Weights of a small transformer language model.
Architecture: RMSNorm before each block, rotary positions, no biases in attention or MLP, untied embeddings.
MLP neurons of a small language model. Each row is named by its layer, matrix (gate and up: input weights) and neuron, and shows model dimensions 32-159. Each number is 50 + 10 x the weight over its row's rms, rounded and kept within 0 to 99. A neuron's up and down rows have the sign that makes its largest values positive.
Before each neuron's rows, "fires after" lists the tokens most often just before its 100 highest values on Wikipedia text that the model never trained on.

fires after: " D", " K", " G", " R", " T", "R"
L6.gate437:58 47 54 54 52 52 66 52 43 61 74 34 52 40 65 46 52 66 44 70 49 47 58 44 39 50 63 60 49 55 55 37 66 53 38 54 47 53 28 42 60 63 41 66 49 46 48 77 54 35 51 62 45 61 51 56 46 48 42 42 58 42 58 51 53 63 46 61 48 52 44 64 57 42 36 38 71 48 61 23 39 48 65 73 49 41 53 51 57 43 79 42 46 37 35 46 41 40 48 72 60 43 52 55 57 50 50 61 72 68 38 54 46 48 51 43 49 55 51 63 43 52 57 49 54 56 60 57
L6.up437:55 57 38 41 42 44 56 57 50 35 54 60 34 47 53 46 52 70 40 60 43 60 53 65 49 67 52 50 60 49 48 69 46 53 30 48 55 48 52 39 39 42 29 46 51 47 32 55 35 41 70 65 50 44 35 43 53 48 67 64 52 61 47 42 51 64 65 58 71 44 50 64 54 55 56 52 47 54 68 49 66 56 62 43 50 41 67 51 46 58 29 58 59 47 68 57 49 56 51 49 49 60 48 44 53 56 46 33 71 60 67 47 56 46 46 51 58 52 42 48 23 62 62 61 58 46 68 53

fires after: " G", " J", " D", " L", " C", " B"
L4.gate131:64 64 50 70 40 58 46 38 62 57 57 58 50 59 47 58 59 67 49 49 61 58 55 43 44 65 44 60 61 60 49 51 42 51 53 45 42 57 54 41 56 54 45 51 56 44 46 79 45 41 56 48 56 45 58 64 43 41 50 60 58 63 65 57 34 47 55 33 44 63 51 53 64 62 51 52 52 58 34 45 64 56 65 65 41 49 49 39 48 62 47 41 40 30 51 61 58 52 59 60 57 56 59 49 47 61 61 57 57 69 54 41 68 58 56 47 50 39 44 27 66 51 59 40 47 53 49 52
L4.up131:52 60 48 50 36 52 42 41 61 37 44 41 62 65 48 52 53 52 53 50 60 52 46 51 58 67 43 42 54 47 48 45 58 41 51 53 42 57 59 57 48 62 46 36 53 49 63 49 52 54 50 49 61 51 61 45 63 47 43 56 70 48 45 41 41 69 35 27 41 49 42 42 49 68 46 67 55 57 53 58 75 58 62 52 41 39 45 24 46 49 55 51 45 45 60 72 48 43 43 53 51 61 59 57 49 57 59 55 36 61 64 37 77 40 42 41 53 54 43 35 76 50 42 50 40 33 57 47

fires after: " D", "D", "j", "d", "F", " E"
L4.gate334:45 43 50 40 40 44 49 68 52 46 62 67 40 63 35 42 37 21 50 68 43 56 42 63 66 42 34 56 46 49 47 73 57 47 64 52 55 61 51 42 59 40 38 51 48 49 60 57 39 56 48 61 47 50 43 54 32 63 43 54 52 55 61 44 52 53 64 73 50 37 63 43 62 55 28 35 39 58 48 37 39 53 57 36 58 29 55 42 50 64 59 48 50 47 46 39 44 41 41 44 44 33 54 41 59 60 44 54 52 59 46 57 47 60 47 46 68 61 34 54 44 68 60 51 59 41 45 59
L4.up334:46 50 62 59 61 34 59 53 79 65 56 42 71 53 36 63 49 60 43 45 40 41 56 64 54 36 53 43 74 58 54 51 51 41 57 45 35 66 52 52 58 59 32 39 54 44 40 42 39 45 59 65 47 46 46 62 36 50 62 40 61 38 52 39 63 37 56 63 52 50 40 57 51 61 47 50 36 74 57 49 55 64 42 47 63 61 54 38 64 62 66 53 55 49 69 41 53 59 49 53 49 51 40 59 45 50 43 52 42 59 60 44 68 57 58 55 65 59 47 52 47 52 62 36 58 52 49 54

fires after: "\n"
L4.gate306:57 35 57 39 52 69 58 32 45 66 59 63 45 44 44 50 52 43 61 24 57 50 58 46 57 50 36 52 37 35 52 69 60 53 62 48 47 53 64 49 58 42 49 52 54 66 51 55 51 43 45 32 59 70 71 55 45 49 69 53 60 52 31 54 49 34 63 48 50 56 63 36 51 45 39 53 30 58 49 43 53 50 44 62 44 35 39 57 42 46 66 74 36 65 57 46 51 50 58 45 51 53 49 58 61 58 40 60 45 24 53 48 46 60 55 57 43 42 49 47 40 41 50 56 61 46 37 59
L4.up306:63 45 66 39 63 48 47 44 49 44 55 66 28 40 50 53 43 44 56 43 62 59 29 39 45 65 52 52 60 49 70 43 64 50 66 49 44 40 56 46 49 51 71 52 65 57 45 47 54 54 69 51 52 38 54 47 62 32 62 50 60 59 44 53 55 50 42 44 60 41 51 45 55 60 51 57 27 51 55 41 29 52 26 70 68 40 46 51 57 60 50 54 37 55 56 44 56 47 43 61 61 38 55 38 61 51 59 53 43 69 62 69 78 57 43 61 67 46 57 43 55 49 62 52 49 65 52 44

fires after: "\n", " in", "|"
L7.gate218:40 49 64 51 48 56 39 55 59 61 62 56 57 35 43 48 49 39 65 43 38 55 46 49 68 48 46 51 44 38 58 53 55 46 58 31 45 44 45 43 38 59 49 57 43 43 66 57 58 52 57 42 37 41 50 27 50 51 45 45 43 37 56 69 43 78 54 39 54 64 43 53 63 27 58 41 51 39 68 44 64 55 33 38 50 56 54 61 61 65 44 41 46 24 45 51 48 45 64 31 53 48 44 59 41 44 47 65 64 51 42 49 46 56 45 58 55 57 53 57 53 55 50 54 68 51 74 66
L7.up218:60 64 46 50 53 47 39 35 49 46 70 52 45 54 40 36 61 38 61 62 66 40 52 46 56 46 59 48 51 43 65 58 66 39 41 59 50 36 36 48 44 31 62 52 46 50 55 52 63 51 48 54 43 60 56 38 33 42 50 56 52 29 63 44 53 62 66 44 57 56 49 41 56 52 55 55 45 48 30 31 46 49 40 51 32 48 52 51 37 52 46 31 64 54 47 52 36 34 53 55 56 47 47 52 30 56 67 46 53 51 56 61 60 39 50 55 43 57 48 56 44 37 68 44 55 47 50 74

fires after: " is", ")", " was", "-", "==", " |"
L5.gate12:54 60 60 65 39 44 40 40 45 69 48 51 56 56 65 62 47 53 60 57 53 50 63 50 43 26 38 44 46 44 57 57 58 64 59 40 46 62 40 38 49 58 49 51 64 58 35 75 49 39 51 46 42 46 48 67 63 19 44 59 46 57 48 35 65 43 38 58 41 44 53 38 44 37 66 32 42 50 52 60 49 55 48 58 63 52 44 65 42 43 46 54 54 51 52 55 66 68 59 43 65 51 38 45 36 39 48 53 46 50 37 66 46 54 49 35 52 51 56 50 50 47 50 49 60 83 45 50
L5.up12:58 53 62 43 54 48 34 40 32 50 61 42 57 52 62 71 42 54 60 78 50 56 39 51 56 60 47 45 23 42 47 52 60 40 52 62 45 44 54 47 48 53 39 35 51 70 52 57 52 57 47 43 52 50 51 53 58 55 52 60 66 51 31 63 64 48 56 54 38 40 35 34 26 50 57 43 29 48 54 46 61 59 35 59 72 47 46 37 49 64 67 50 45 50 58 43 64 48 53 42 49 63 30 31 50 48 47 52 42 57 42 55 54 51 40 56 48 58 49 48 68 52 41 58 59 54 65 53

fires after: ",", "|---|---|---|---", " V"
L5.gate85:64 35 44 39 39 58 47 58 43 46 60 60 49 45 41 34 47 37 46 56 51 62 56 65 40 32 45 69 50 68 44 38 58 44 35 37 47 55 32 44 59 39 59 41 47 31 40 45 40 47 41 43 45 64 41 56 30 44 63 42 53 50 69 50 54 48 71 52 66 53 67 39 67 48 44 44 48 49 34 51 61 48 54 60 51 51 50 33 64 57 53 53 45 42 48 38 67 41 47 49 56 36 50 56 44 59 50 52 61 32 59 61 50 71 58 73 60 53 46 22 41 55 58 35 72 58 61 52
L5.up85:51 68 58 58 36 43 55 44 62 73 45 54 61 61 63 50 40 52 54 59 58 55 48 55 49 42 63 60 57 47 45 53 38 40 37 44 56 30 66 42 55 71 26 50 54 51 43 46 33 50 51 55 54 39 61 49 52 48 76 54 46 42 53 53 45 44 72 53 44 53 58 61 55 48 67 66 54 50 47 35 35 43 51 37 57 46 52 60 54 57 68 51 31 30 68 39 51 50 54 41 53 50 61 49 51 40 61 57 43 60 60 58 53 55 45 54 76 46 47 42 42 55 49 46 46 54 31 47

fires after: " the", " con"
L5.gate40:65 59 34 52 67 57 55 30 61 62 56 67 58 42 41 70 60 47 51 53 37 45 41 32 55 33 35 65 70 43 49 45 43 75 48 40 42 47 49 48 31 54 54 53 54 44 40 61 59 40 51 49 50 64 46 56 63 25 48 53 45 44 45 50 59 45 64 55 36 71 44 41 56 57 52 49 60 57 47 59 60 54 61 44 46 62 66 46 52 52 47 71 36 33 69 53 35 48 59 51 58 33 62 66 34 46 43 52 61 43 49 51 56 51 40 58 55 62 51 49 33 51 66 56 56 51 47 53
L5.up40:51 51 47 59 55 54 56 41 53 51 37 44 62 48 60 56 47 62 50 49 46 47 45 52 49 46 38 51 49 49 58 49 43 75 49 52 45 36 46 60 44 48 73 56 43 45 48 57 48 48 51 35 37 58 47 66 57 39 49 61 48 42 51 45 61 60 43 48 40 49 41 41 51 67 46 57 40 66 41 63 38 61 49 44 51 43 54 56 40 50 59 72 46 49 56 42 29 43 52 77 52 52 69 72 48 49 47 72 45 39 64 58 52 53 42 49 73 66 44 57 23 31 74 65 36 49 40 44

fires after: "\n", " (", "==", "|", " |", " \""
L8.gate271:48 50 53 48 33 50 59 63 42 60 55 50 26 35 58 52 51 77 57 60 66 39 32 51 39 61 51 58 39 34 57 66 48 54 33 51 52 51 37 33 58 57 50 54 58 52 48 65 45 57 51 47 54 56 47 55 59 40 55 58 38 51 63 45 41 58 54 50 52 57 52 62 57 47 50 63 54 57 51 54 42 56 64 41 57 44 38 55 48 60 54 36 72 49 52 42 48 36 44 62 61 45 52 74 53 45 63 54 69 50 47 61 49 56 44 45 50 48 41 47 62 31 39 53 43 42 42 61
L8.up271:31 35 41 47 55 48 58 41 54 35 53 57 30 58 58 31 44 51 43 66 61 55 68 61 70 42 48 39 35 43 49 47 45 45 38 54 39 51 34 47 28 57 37 45 36 33 53 55 49 27 59 56 44 35 55 51 50 38 36 53 62 44 57 55 57 65 56 54 52 49 51 53 55 54 43 59 41 48 69 71 43 53 62 44 40 42 77 41 34 49 34 38 58 55 55 58 57 66 29 52 51 42 59 54 63 47 48 45 40 41 37 40 38 31 47 42 47 51 47 52 42 47 38 62 54 47 52 43

fires after: " the", " The"
L8.gate5:57 48 52 43 50 58 53 41 43 47 63 53 36 41 48 48 47 53 42 56 68 53 54 35 28 46 48 65 66 48 42 50 58 51 58 38 53 48 53 48 67 45 45 37 52 42 60 53 45 52 67 66 53 69 64 50 48 42 27 51 43 45 71 50 35 41 63 72 62 54 59 54 44 58 46 41 57 39 51 57 62 50 54 54 64 39 38 60 37 44 39 55 34 50 54 50 58 30 62 66 30 47 50 60 66 42 30 44 48 49 62 51 43 45 56 61 52 33 47 52 43 68 41 59 56 59 47 43
L8.up5:57 56 53 60 43 34 53 48 42 48 56 60 44 40 68 63 63 53 47 44 67 52 51 48 54 58 46 57 55 44 49 47 39 51 74 30 57 53 47 41 37 68 44 36 60 33 54 49 46 55 50 55 69 55 50 73 52 32 59 63 46 52 51 48 51 38 48 64 59 46 47 56 47 63 55 30 42 44 33 51 30 79 43 40 52 42 36 42 66 44 65 59 38 45 46 43 33 55 35 63 44 36 41 54 39 46 53 56 47 51 64 60 38 60 56 57 53 37 37 64 46 46 47 63 56 48 39 60

fires after: " W", " St", " L", " D"
L7.gate167:53 64 47 49 50 70 58 44 47 69 59 48 48 53 52 68 41 59 66 56 53 64 38 30 51 35 61 55 48 48 37 64 66 58 35 58 45 43 46 33 74 53 54 56 43 44 51 59 52 54 65 72 52 50 33 50 45 38 42 46 56 59 65 55 53 54 59 56 43 59 63 73 61 59 60 43 37 53 29 45 49 54 69 57 54 51 49 48 50 63 54 36 55 49 47 54 68 49 57 69 42 29 29 48 45 52 51 41 53 55 50 53 72 37 50 71 57 53 48 34 29 49 54 33 62 55 55 59
L7.up167:61 33 54 59 69 52 61 45 54 42 47 49 50 53 51 41 42 58 51 32 32 41 36 46 32 41 52 39 60 48 56 58 46 55 62 51 67 65 41 51 37 57 52 64 41 46 56 35 67 47 52 70 47 54 47 53 71 47 47 48 53 36 53 54 38 50 59 45 36 53 37 55 41 62 36 43 68 53 43 55 70 37 43 44 47 52 49 38 53 44 33 69 33 51 54 47 34 39 49 47 44 53 45 73 56 55 45 62 56 45 51 55 33 30 63 23 31 50 61 53 38 49 52 42 41 40 44 56

fires after: " at", " (", "\n", " www"
L4.gate505:62 52 51 54 58 52 66 45 52 54 63 75 31 51 47 61 59 61 51 54 61 50 59 38 46 55 58 49 57 37 53 54 40 58 58 53 49 46 61 47 60 46 56 61 62 40 42 55 53 38 57 46 29 53 67 48 39 42 64 42 51 54 45 62 53 54 59 35 55 51 66 51 48 46 49 63 42 47 51 60 26 54 47 54 60 34 65 66 42 43 27 39 54 56 44 46 62 55 58 48 61 55 54 48 37 56 43 57 70 63 39 42 47 59 50 69 53 54 51 47 55 55 61 54 54 73 28 64
L4.up505:56 46 47 51 59 55 50 53 42 34 39 57 47 42 47 50 44 40 33 65 52 35 58 46 48 56 64 44 40 29 41 46 63 39 70 55 54 45 56 64 43 44 49 45 41 40 48 24 58 48 55 52 36 38 48 42 45 45 50 44 62 42 35 58 46 55 44 48 49 42 42 39 41 60 54 75 64 43 60 70 45 48 51 46 50 23 51 38 43 40 56 50 50 84 50 62 66 45 43 60 62 58 54 64 48 40 55 71 52 43 59 33 51 51 49 53 64 57 43 58 56 38 45 48 36 45 43 37

fires after: " the", "The"
L8.gate44:46 38 60 50 64 46 72 51 27 49 41 70 31 36 53 49 33 44 61 53 55 35 51 37 54 45 50 46 59 39 39 46 68 47 52 37 45 51 49 43 52 46 55 54 59 49 52 49 65 63 62 58 52 61 43 52 44 41 41 41 45 48 68 57 49 59 47 35 57 46 42 46 42 56 49 40 61 56 55 48 41 69 41 42 56 53 53 60 40 51 39 52 48 52 47 39 51 46 48 71 35 41 42 51 56 50 56 61 29 53 56 39 40 56 42 54 60 53 43 55 34 63 58 61 52 32 41 43
L8.up44:49 58 50 47 52 31 58 44 49 43 37 45 36 44 42 43 59 62 47 38 70 46 52 52 57 49 65 49 66 31 38 68 51 47 52 39 60 42 49 54 59 51 65 48 55 45 45 45 50 37 56 26 62 64 56 45 33 34 53 46 50 50 56 58 66 48 57 43 51 54 56 55 46 65 45 44 53 61 56 49 51 54 54 47 72 54 39 43 47 45 25 66 35 63 40 49 57 37 58 60 43 33 62 43 60 55 57 47 37 37 59 66 39 54 49 65 54 48 48 53 56 48 65 57 53 33 45 33

fires after: "\n", "°", "|---|---|---|---"
L6.gate184:60 31 52 54 47 62 67 46 40 47 57 59 34 48 58 46 58 59 43 54 67 66 50 57 31 67 48 58 34 41 41 54 59 50 54 50 44 48 46 45 50 51 44 49 55 45 37 71 51 42 37 65 44 44 65 65 45 36 40 47 40 52 48 59 22 60 64 29 65 44 70 53 53 42 58 47 52 44 57 69 67 38 40 32 57 44 48 59 52 57 40 43 46 58 29 42 42 52 67 47 55 58 47 43 56 52 53 48 60 30 27 53 54 38 44 61 25 47 38 46 49 43 30 51 50 43 46 55
L6.up184:33 64 46 41 61 48 63 54 55 63 57 51 41 52 55 55 49 52 42 47 53 53 34 61 51 63 64 50 45 47 48 55 47 56 60 56 42 30 73 56 42 53 36 43 43 48 49 52 43 53 24 45 55 26 51 57 51 36 71 46 62 43 47 37 44 55 56 51 53 41 49 23 39 21 50 47 20 56 57 45 37 67 45 37 68 42 52 68 54 54 32 53 55 39 74 68 57 31 34 63 61 43 62 47 52 56 39 56 67 56 47 57 51 49 56 56 51 60 38 46 39 48 42 46 50 47 62 50

fires after: "\n", " the", " |"
L5.gate45:42 43 55 46 59 62 52 39 55 44 41 51 46 49 41 31 48 57 64 42 33 71 40 64 60 52 49 64 34 30 50 51 53 54 44 31 40 46 51 50 41 47 62 53 63 42 50 58 52 69 62 35 44 48 53 46 35 29 54 49 67 59 44 57 51 54 56 39 46 56 55 20 51 48 45 65 46 60 49 54 50 45 44 36 50 51 59 43 38 28 56 53 42 61 46 51 48 57 58 59 64 69 48 43 52 43 27 60 53 50 48 45 50 56 58 73 62 50 31 52 28 44 45 41 63 55 35 43
L5.up45:46 72 44 48 45 48 59 55 54 55 52 25 42 59 49 36 43 40 46 46 65 71 65 35 47 63 45 37 54 40 45 56 61 26 60 55 58 52 47 52 51 52 38 47 43 55 52 48 50 49 48 46 48 57 50 35 46 46 38 58 44 47 69 45 49 48 52 67 39 44 44 52 46 53 37 39 38 39 47 49 63 39 43 38 68 43 29 27 27 57 35 43 55 70 54 40 52 47 55 42 27 71 34 49 69 49 46 44 41 45 46 53 29 36 50 41 57 48 26 58 63 76 47 45 43 47 57 57

fires after: " the", " United", " The"
L8.gate174:36 52 54 61 59 62 67 38 43 43 41 49 46 59 55 33 45 56 48 53 55 37 47 51 57 61 43 45 60 45 48 40 46 66 52 31 50 69 44 31 66 50 54 54 65 48 31 59 57 47 51 51 53 58 66 53 31 47 49 49 51 57 66 59 36 41 63 65 50 80 66 53 49 54 56 55 56 55 33 49 46 60 43 52 51 70 42 60 49 50 40 60 55 40 59 45 57 54 47 65 44 35 49 44 63 63 62 49 65 53 47 54 49 66 58 42 64 40 34 37 51 43 51 54 54 50 28 45
L8.up174:45 60 56 38 64 58 57 46 58 42 50 34 59 62 36 54 43 64 47 53 44 33 60 67 73 40 47 54 62 54 67 41 68 48 60 52 50 39 54 44 56 49 45 60 40 54 47 51 64 40 35 51 57 62 55 47 48 57 32 67 54 66 59 57 44 47 37 60 46 66 49 58 40 63 38 53 25 57 50 52 46 59 46 50 64 63 38 58 63 45 48 50 44 64 73 44 50 42 61 50 50 44 49 46 38 65 50 47 50 45 54 59 60 30 57 64 59 48 57 56 45 52 60 63 48 54 50 36

fires after: "\n", ".", " Title"
L8.gate180:52 54 42 46 38 58 50 26 62 63 68 54 52 50 48 58 47 55 55 54 52 64 49 55 56 54 40 66 54 40 52 68 36 54 50 41 32 49 39 47 56 56 70 54 49 51 29 48 47 40 66 44 37 55 51 50 39 62 36 39 53 43 59 65 34 39 67 44 48 54 55 69 49 51 49 57 41 53 58 36 60 57 52 54 38 63 45 54 49 44 39 22 45 46 42 36 49 48 64 63 41 43 55 45 46 53 37 48 51 42 35 72 49 50 57 46 34 44 40 59 49 42 52 33 67 50 49 57
L8.up180:42 68 33 69 61 41 55 46 55 56 59 60 31 46 55 51 54 61 43 55 56 42 57 54 60 56 46 73 70 54 51 74 39 44 69 46 43 74 35 51 41 51 52 61 58 48 33 51 52 42 56 61 40 61 54 47 46 47 41 51 41 33 45 42 39 63 56 53 61 54 32 64 69 60 60 42 55 62 53 41 51 70 50 60 44 41 58 63 50 53 47 51 60 54 42 31 33 63 53 57 41 33 51 58 52 57 56 57 44 44 38 65 55 57 48 55 43 33 49 53 48 50 44 25 48 55 58 69

fires after: "-", " c", " D", " d", "d", " C"
L6.gate387:43 57 61 49 52 59 47 47 57 48 40 62 54 58 53 53 60 57 50 62 71 54 63 55 49 51 51 58 57 51 48 64 55 71 61 47 32 67 40 44 42 60 51 48 50 65 53 63 58 43 61 50 34 50 54 73 19 39 51 47 57 46 54 46 70 45 57 60 51 41 47 45 60 42 41 56 59 65 48 39 54 48 58 54 43 49 54 51 44 70 54 46 46 49 58 56 57 37 56 58 39 54 54 62 52 69 62 52 52 47 50 57 48 56 60 46 57 37 53 62 64 54 47 52 52 59 55 43
L6.up387:61 45 58 51 45 34 42 50 53 56 37 43 51 56 66 59 39 55 54 61 49 55 61 56 75 35 63 58 48 46 39 66 76 55 40 55 31 55 67 39 54 46 44 60 54 44 32 66 47 62 64 43 55 44 45 50 48 44 55 63 38 35 69 40 71 54 52 46 34 57 40 39 65 41 47 62 52 49 56 43 44 42 51 49 56 35 59 43 62 39 56 61 51 60 46 58 51 34 49 51 40 48 70 51 29 51 64 43 39 56 62 49 53 58 55 63 54 44 52 55 55 64 33 61 47 60 47 37

fires after: "\n", " (", "-", ";", "|", " |"
L7.gate348:44 62 49 42 59 43 52 48 38 42 51 49 50 69 53 72 54 39 49 69 50 59 53 39 57 54 49 44 36 48 56 54 41 63 54 61 38 51 60 30 49 60 68 44 53 44 26 68 42 48 51 48 61 43 40 51 29 41 71 42 52 56 53 29 61 34 52 39 68 50 61 34 51 43 66 45 49 54 37 44 39 51 53 56 56 62 58 58 52 46 53 49 41 20 50 45 69 43 52 61 54 28 59 42 41 49 45 57 62 55 36 58 63 49 45 65 49 51 48 45 41 51 42 43 64 48 41 57
L7.up348:35 66 53 46 74 47 61 37 43 60 55 61 48 48 59 57 56 31 42 57 53 67 38 61 47 52 59 34 59 51 61 58 40 66 48 48 40 51 51 46 55 62 50 50 59 51 44 59 63 50 31 32 57 54 63 33 55 43 52 55 29 56 38 60 49 30 42 42 58 53 42 50 47 43 57 56 38 53 36 43 54 65 75 41 59 41 51 53 41 41 40 48 55 56 48 49 79 50 57 46 41 40 50 69 55 60 38 44 57 41 54 62 50 40 49 47 43 48 59 43 58 55 48 67 55 58 50 55

fires after: ".", " F", " R", " D"
L5.gate114:63 57 56 53 49 57 45 62 55 41 82 44 58 59 54 51 41 55 40 55 40 68 59 46 43 41 42 55 56 50 62 77 42 59 42 41 46 33 45 40 59 47 42 66 56 57 44 64 50 52 59 57 48 54 39 65 49 55 57 61 64 65 56 45 52 48 57 53 43 46 58 52 73 46 29 29 37 50 47 22 43 44 38 45 68 41 54 27 61 41 53 38 53 54 55 50 50 56 55 55 30 46 62 49 64 53 52 59 59 64 34 36 43 47 54 57 51 38 45 38 61 46 43 55 51 44 62 36
L5.up114:51 67 69 52 64 41 60 51 35 54 64 52 40 58 48 52 54 50 57 62 61 44 61 58 48 46 58 62 55 52 44 44 53 56 40 54 55 44 53 47 44 38 33 48 68 45 51 59 54 51 58 51 54 50 37 45 47 46 55 37 49 41 51 60 32 28 47 42 68 62 48 45 61 53 65 42 31 59 40 63 45 52 55 58 50 58 58 38 58 62 57 40 37 41 66 55 65 65 54 49 47 52 40 64 45 52 38 41 44 64 62 29 60 39 61 63 66 63 39 40 56 52 51 23 54 47 60 60

fires after: " the", " b", " sc", "The"
L8.gate383:51 51 69 54 46 52 58 65 58 50 62 51 54 46 48 53 45 48 68 58 58 55 46 25 56 30 65 50 36 41 32 40 47 57 44 44 58 54 39 50 52 72 39 44 63 54 31 62 55 50 59 40 36 49 46 55 55 24 53 35 48 49 57 52 40 67 54 47 44 54 63 77 50 57 48 51 61 38 65 40 31 50 63 52 58 42 49 46 48 57 35 53 53 51 46 53 61 36 55 61 56 35 44 36 58 56 60 45 53 44 53 49 50 53 53 59 80 50 48 54 18 54 49 50 55 58 59 41
L8.up383:34 49 58 38 57 40 58 39 50 50 60 46 69 46 38 67 43 40 58 47 60 51 56 36 49 30 58 56 60 53 52 50 44 52 59 39 44 46 61 49 59 57 35 55 45 52 48 47 51 61 49 29 51 54 65 70 52 17 43 72 47 56 38 47 45 48 42 58 48 51 59 53 54 61 40 55 36 52 43 31 23 50 50 48 49 35 46 34 51 55 37 55 47 77 56 53 50 55 49 47 42 58 48 57 56 60 54 64 35 50 49 55 38 52 50 54 68 29 30 58 38 44 45 56 49 59 41 37

fires after: " the", "\n"
L8.gate140:53 47 58 49 35 60 66 52 29 58 44 60 44 45 47 46 49 61 51 28 52 33 57 57 70 45 56 68 52 51 48 44 66 62 59 34 53 59 66 41 56 60 46 51 50 37 53 67 52 64 63 41 60 52 38 55 56 39 47 50 51 53 62 48 42 51 58 57 52 48 58 42 22 46 37 43 62 62 43 43 57 65 48 36 77 41 40 57 60 51 37 58 54 47 48 29 50 48 44 62 48 49 78 38 54 29 48 58 51 44 46 59 47 76 46 54 62 62 52 52 40 49 63 46 42 43 65 58
L8.up140:53 44 68 65 31 49 62 51 34 32 51 46 60 43 34 60 51 56 52 41 39 50 36 32 50 38 58 52 63 57 40 44 54 80 36 47 54 38 46 43 60 74 35 56 47 16 24 52 60 67 38 53 53 54 66 48 62 65 39 43 50 56 67 50 41 43 54 60 48 49 45 45 56 57 63 45 40 60 63 40 43 59 31 40 63 41 44 36 47 47 42 66 44 55 46 46 49 24 52 58 41 37 56 39 58 53 58 43 50 66 64 62 37 66 55 60 53 53 32 52 45 47 47 60 52 45 39 52

fires after: " the", " The", "The"
L8.gate75:49 51 48 47 47 39 41 63 37 47 49 53 58 52 73 47 47 47 59 45 62 35 61 56 52 55 46 54 53 37 37 34 67 61 65 41 56 47 58 53 46 53 56 52 75 51 41 62 47 50 49 52 66 57 47 63 47 64 57 46 44 46 74 70 34 50 55 51 55 62 55 52 48 54 61 38 77 62 43 49 41 40 44 56 53 54 48 60 70 43 40 51 61 43 47 43 42 62 41 63 29 50 48 45 49 54 51 49 53 48 33 50 54 63 63 57 45 36 46 54 46 53 62 35 54 34 45 47
L8.up75:50 75 47 35 58 34 50 40 55 55 50 34 62 51 56 47 39 60 51 60 51 57 48 47 61 70 39 53 35 51 32 53 32 44 49 63 70 42 45 51 45 78 56 40 44 43 39 60 42 49 48 64 61 46 59 57 57 60 54 49 61 40 59 60 41 43 58 53 59 55 59 46 50 74 54 47 37 53 49 38 38 69 47 52 50 37 52 49 49 40 48 36 56 58 50 55 21 34 47 49 44 38 60 43 49 32 34 53 38 43 53 39 68 46 45 55 41 45 43 67 56 33 54 55 66 54 53 55

fires after: " the", " (", "\n", " a", " \""
L6.gate199:51 56 56 47 60 56 62 51 36 49 51 61 52 45 46 47 48 53 36 42 71 54 50 55 39 57 51 38 73 36 51 39 35 58 44 39 44 52 56 48 68 54 56 45 42 40 41 49 60 48 40 61 40 40 55 65 42 31 62 40 67 48 57 53 55 49 34 56 57 65 55 46 58 53 51 54 60 30 39 47 46 34 44 56 45 57 43 54 40 42 34 50 60 58 41 50 49 60 35 71 46 60 53 58 45 49 47 52 81 46 41 39 70 58 56 54 54 56 37 51 46 41 63 42 56 45 43 53
L6.up199:55 55 61 47 40 51 49 42 63 57 41 47 55 42 68 42 50 58 43 42 65 51 26 64 48 59 63 42 58 36 55 46 39 75 60 30 47 67 49 57 56 54 54 43 55 37 44 54 45 48 60 59 37 42 54 35 33 57 69 41 64 42 59 56 47 42 52 70 45 62 37 48 51 56 54 48 55 41 39 48 37 54 26 45 46 53 45 50 47 45 45 54 56 54 50 54 49 43 51 64 42 60 48 43 57 38 48 45 34 52 50 50 34 45 46 48 51 34 43 44 43 49 50 50 40 58 53 60

fires after: " |", ")", " ", " =", " Total"
L6.gate39:76 50 39 50 40 55 34 62 43 58 63 65 48 49 48 56 67 49 74 70 35 45 55 55 70 39 58 50 62 44 43 41 63 39 56 41 42 54 57 40 39 40 71 51 63 58 42 61 63 53 58 50 53 66 53 40 62 56 46 43 40 44 41 48 35 41 39 50 42 43 47 48 50 35 81 37 46 48 35 37 64 69 32 39 55 55 39 36 57 48 48 45 70 27 54 42 57 52 39 40 64 41 57 35 57 65 53 59 57 45 64 49 60 37 54 44 52 64 58 47 21 67 45 60 62 53 48 55
L6.up39:69 61 49 34 50 49 51 43 49 52 46 52 59 44 39 64 58 43 32 51 57 35 41 47 55 56 68 39 52 44 55 41 45 42 18 57 51 45 32 60 41 53 82 41 47 61 59 61 52 50 48 53 39 47 50 33 60 59 37 36 47 49 49 52 56 47 54 41 53 48 56 44 42 40 61 61 40 31 53 22 40 57 46 53 42 36 48 45 47 48 65 41 46 44 43 53 49 37 47 46 39 57 52 53 44 31 74 61 63 49 45 52 45 37 53 59 33 59 46 42 41 51 41 56 51 51 65 51